config.yaml
n_layer: 14
qk_norm: false
tie_embeddings: false
init_std_qkv: 0.0182
init_std_up: 0.0182
MLP neurons of a small language model. Each row is named by its layer, matrix (up: input weights) and neuron, and shows model dimensions 0-127. Each number is 128 + 32 x the weight over its row's rms, rounded and kept within 0 to 255. Numbers have three digits each.
A block is one neuron, or neurons of one layer that tend to fire together. After each block is what it responds to, as a language model described it from the Wikipedia text at the highest values.

L4.up1339:077079142092145116153158115104115131125145084102088116122139087099118108153095132102078140187132161113097180110127154135111110155134214138112064087109154168085202113086143185159159109095115102099143153118152109129191076155098107083106105080112134154138132108126100120145150141133064152193148138166127161118093074099112165152106091116096159086146107129104140125124127157146089119133157
Description: Qualifying adverbs and abstract nouns

L5.up14:142174195145085079150130150163144127139123096123088128080175104101095122117172075141066176078184082122163192143063133122124119104118174161149086124151117101095163140122090156116163135171143125133118146101114116128104080116147146121106122147177094097093119176100132133137088091151100172151144116121144149100137136089134120207106116144132134115189132075110178143088144053152122093145105
L5.up319:082152088196103133140156103060063095101162125116098104164146137125136123080142063086221151099094149138116089109170163125155167132101148157205124134162138091161115129107095146099112103135130140207150113177098091114115050153095150096140127093071152088141135111089159110145126082107118084146098188156120145108149127141141113107108164195160147145147091155144116164116153113105102131192095
L5.up327:155190133091165091059134123151094146173161133139090097104169107141098188126166131111100156174122152061169188151141070118201102141168126107130118140123155046069124156099108128175105199115111139125152143209125119145107055102101081128145180105173183148043131127159105191118140096101079126103137144137100115070114136141164145084134174122136076134120118124171091156126157106184136145164114
L5.up583:161093133161037138132157130127174139124206157100154159126131119132098086124129092101096144154153159147104108099160216123164123136180170106107117114141197114084135140060139151170169170086128119111138133208148143083007085174092051148119168059150169171087143141178170101119140103113061113154105140141105067143092159107150185134135103105093133096120150186111128136152144125141111143157124
L5.up751:094094130061135159073124098073106176150116087088127115177154098148166155106091146175085103061145101097078143133154131121169127073119113094144144088093128116142130149119131146116111136127104135154170144140176130116144096092070150087139112103067165115134128125112198179143146106136094194096137095150038121097140131113055114151111167098097134185126202137107170078132107124124112100170136
L5.up1093:089042145136138149096153119111133130099119117184117077169128101081149167130135111097083090163124124098112143153222132102149183168156085124145134129161105077123195159147045099146164119103162123151196158177130139075139104134150207112131113128179111123129208162153103137183155125095108113116129147193153117103135151148123107089137171148155111086128093130139085142138158077175116126129125
L5.up1437:152130073187178125117107137198156107127156150145084128157105091117087164084159144124148116089119129154152104161184116116129106150163157113143134136085068092048128086169126177134117134105098119125113118111140170095139106140126110125162151062123170228118125099123162113111175058086162102152124123167185075137127153150086106123078100131152083112149138139151082113073073114188130037192125
L5.up1517:096144134111154098090125139104132164159146100161142147140146094142122168150104096163112158084108142040099136183122136107169118110156171127109108121093130139086154141101111167118117139131132091118134144120127105123111093137040144115142138008107137192158149150104153160175129154165093187117128129191124095116135109130143152143110137146167111112153121092110137154151164150128157127175147
Description: Subordinate clause boundaries

L4.up238:180095126137089166129137141125154157161179068199086104184167094118190136126143091166064100142193115109107113155131181150109139133163142106205115115072169113160168085104095178148103144134060136126157132153111129124120105075082203153134111095169169161116124109112141161103179132188131087135127159141153187075134139104125161122132126164103108158164127155146101150038114154150126142147175
Description: Clause-ending punctuation

L7.up10:154094124090087179119077107208123083133161128145149130129111091151148168059087159150121144102151100152146103185169074078160154146155172119109138125142055110117120143130103112108181101147134080092117126100143125122134094124083131088154127096118084099198094119153130205155102137111082057156147130187135145134122122100135164138125095100080114094124086087138075100185150143122128038075065
L7.up91:124088224091124120152118125175169092089171127127023102135172114167120157103090153101190165177123093190130092120153100108085091123136159114091106107108116145143148147080157118152138176135130054149129126126173180125128121050124127078134142117085118080086143139113131103095113089144094097143180134161189145138154117122087125094133155129180141035156126115140137094082126174094124115120195
L7.up359:123111161100145147142127119197127117113189083159122158175122130094169130174152143067108188127146138151178154181133187089149127077206110111085162115142178131119111144150171138088155157077097153072137116134095120180117145155105101143171176132132052129136135092162123143115133090140114086142123119152109137121070119146137207083139150098099098076120147109138099151125176111123182115122143
L7.up545:080027153089135122195089166121095208169162102101108095122136103172122134121094149087140180121128150139150084147081159114100129173141139124114098068196133132105136131108078156109152160116133071142111122165153087146125075110024055109134114111092156118119152151140122105100102113126105135157178095153132159176144098113178177112121139217113073091103131151113058120127124113104123122108122
L7.up856:157096164137157105115111154101127109224130061105158087155109146186165141144126191142114167171152089217099149168097228084108081141187174126102150133154129144112118128121133139104128126133115138105109097058097100123114128100080108131118167091188173132088125144132112173119137108129126113094219171161132112112143154094120170208109141171178112144105164082144134144135106084134096102133143
L7.up951:145101139101084168135120169123151123104157133095135121133130091136144150128120188136103149139120119130108139155107151090117083106196115114125152113163125170075134082142129126133133107154203133121125095085060143153158125105078063141155095109080087168113139188127104133167111097104145142121093126129106187077136117160081134087132134106179109129203168107069114109112159178110151149102122
L7.up1038:101086203127093104165136069144119075161185138165185136090081094107100127096151146135091118131105134091109103118069156100124154148118157164086115176147119087143137137107184130158136140119082104089147098119207120113144111170147141181120139057100109125118145130098154115133105136114132116065123126081147138157094135125077141132126134111136081074165123079166106144171141091099144165159109
L7.up1273:158162148135105105079092073037141111179134093107070108139149137159129091131166105114142169118152168147171131147139178149121111046156166176151124130132120135067194192103127139153144146138111170098199122166143132130114121121110105134123095073135171170123131167096127164160080141118121160201092074076088116150207094146123147090099085142175080137076141128207158101133145180156135148125094
Description: Word-final suffix completion

L5.up69:110160124121138111098178100093153128170156121129106150064085117138134121128152175187162096076118160141115156111179109160141073132218167113101119133137147129108131191044125153116158171116079083074167108152128114137137155119149133155097157062101064123111125175131105189074151130134161117097084149129161165122119155171058140125167123174167090072143153114145095177142101099171104142148076
L5.up200:060100110100110179042137146103141145114162121102203128107102076134174119129116177110132150116141099107100165158147152169097105167207066129150084079060127147117105162121131137128136142078096141149088131090124141161151115100125120149124183052112096120124121140175140099082137161144121144065147162163155180120152144145095168155117076152137120092100172072095133132158123128141106124166205
L5.up517:131097105128082080083133119180172102165178117090138142152077062167160098130099099164175113137070110119120118160151172179161119116196250152085126078142119123126145188096078167101122133069104110125129147190100108178131110171099081108132127091097174144147106111177085116162122109126087132153129114136120164068081113137111158148127080135116105119092139087147147132129140114173151175145098
L5.up630:070134108106150115126190147110137156135192166135095112146145133175136144118104124158130153071081215168119145137141082176167072154108099103158120106118101116163093113090116128111144115138142158156090157169156101122096100178100109103143153090108148129141132138148149166128100111149079159171114112160112214123137120088099148145132128139131129094183130131084152164202137122117091127111116
L5.up1055:099141123078113105165171112069145100118146129129112146128182138123126088080123123118096073155120108162150112151114166136153144140139181161164100098075178117139196110125117095133163139119041092098093121123143083095144113107076092175123088143071140100031170125140130118094165135091096142176133149189075089117129118150100122170096104121124104128141160124108178156139168153160093131126105
L5.up1192:119108124137148128131107172149132121144118121129150131109130119101105110184093161100138165113148180088100171186131111181152255163170144056109125097091137124145145135099070130130177153125153133110154124114130068123138162131096104131120104140131144135133141159114148172131135151162086169119102121160124161175085119116159139122087138092131085079133174164157151212174109157188201125112120
L5.up1459:063094092149097155146158122137103144166132152162119137109129123078121097116160161110139123102086167142193122082180128133105109154177109155154111134117156135109089149170153130143153113108080099151064171180162114109155187119156104142106130084118158109086153155132144146139183093177156078101106139119171192187107106107114171187225115141189093056083177059105137125148146111190126171108096
L5.up1511:143139088148106135113170170131174149104136103136094116172136169141173149142160109084163180116133157137128078107135117134108135092163143142068154158088140146084070108144141136156146116095104132122193128188105141139142128185100149162090130106150142122122151131080126122167157124155150140167135120186092143131131139084136163165181132155187139121088182131133014116151109083189133140063144
Description: Adverbs and degree modifiers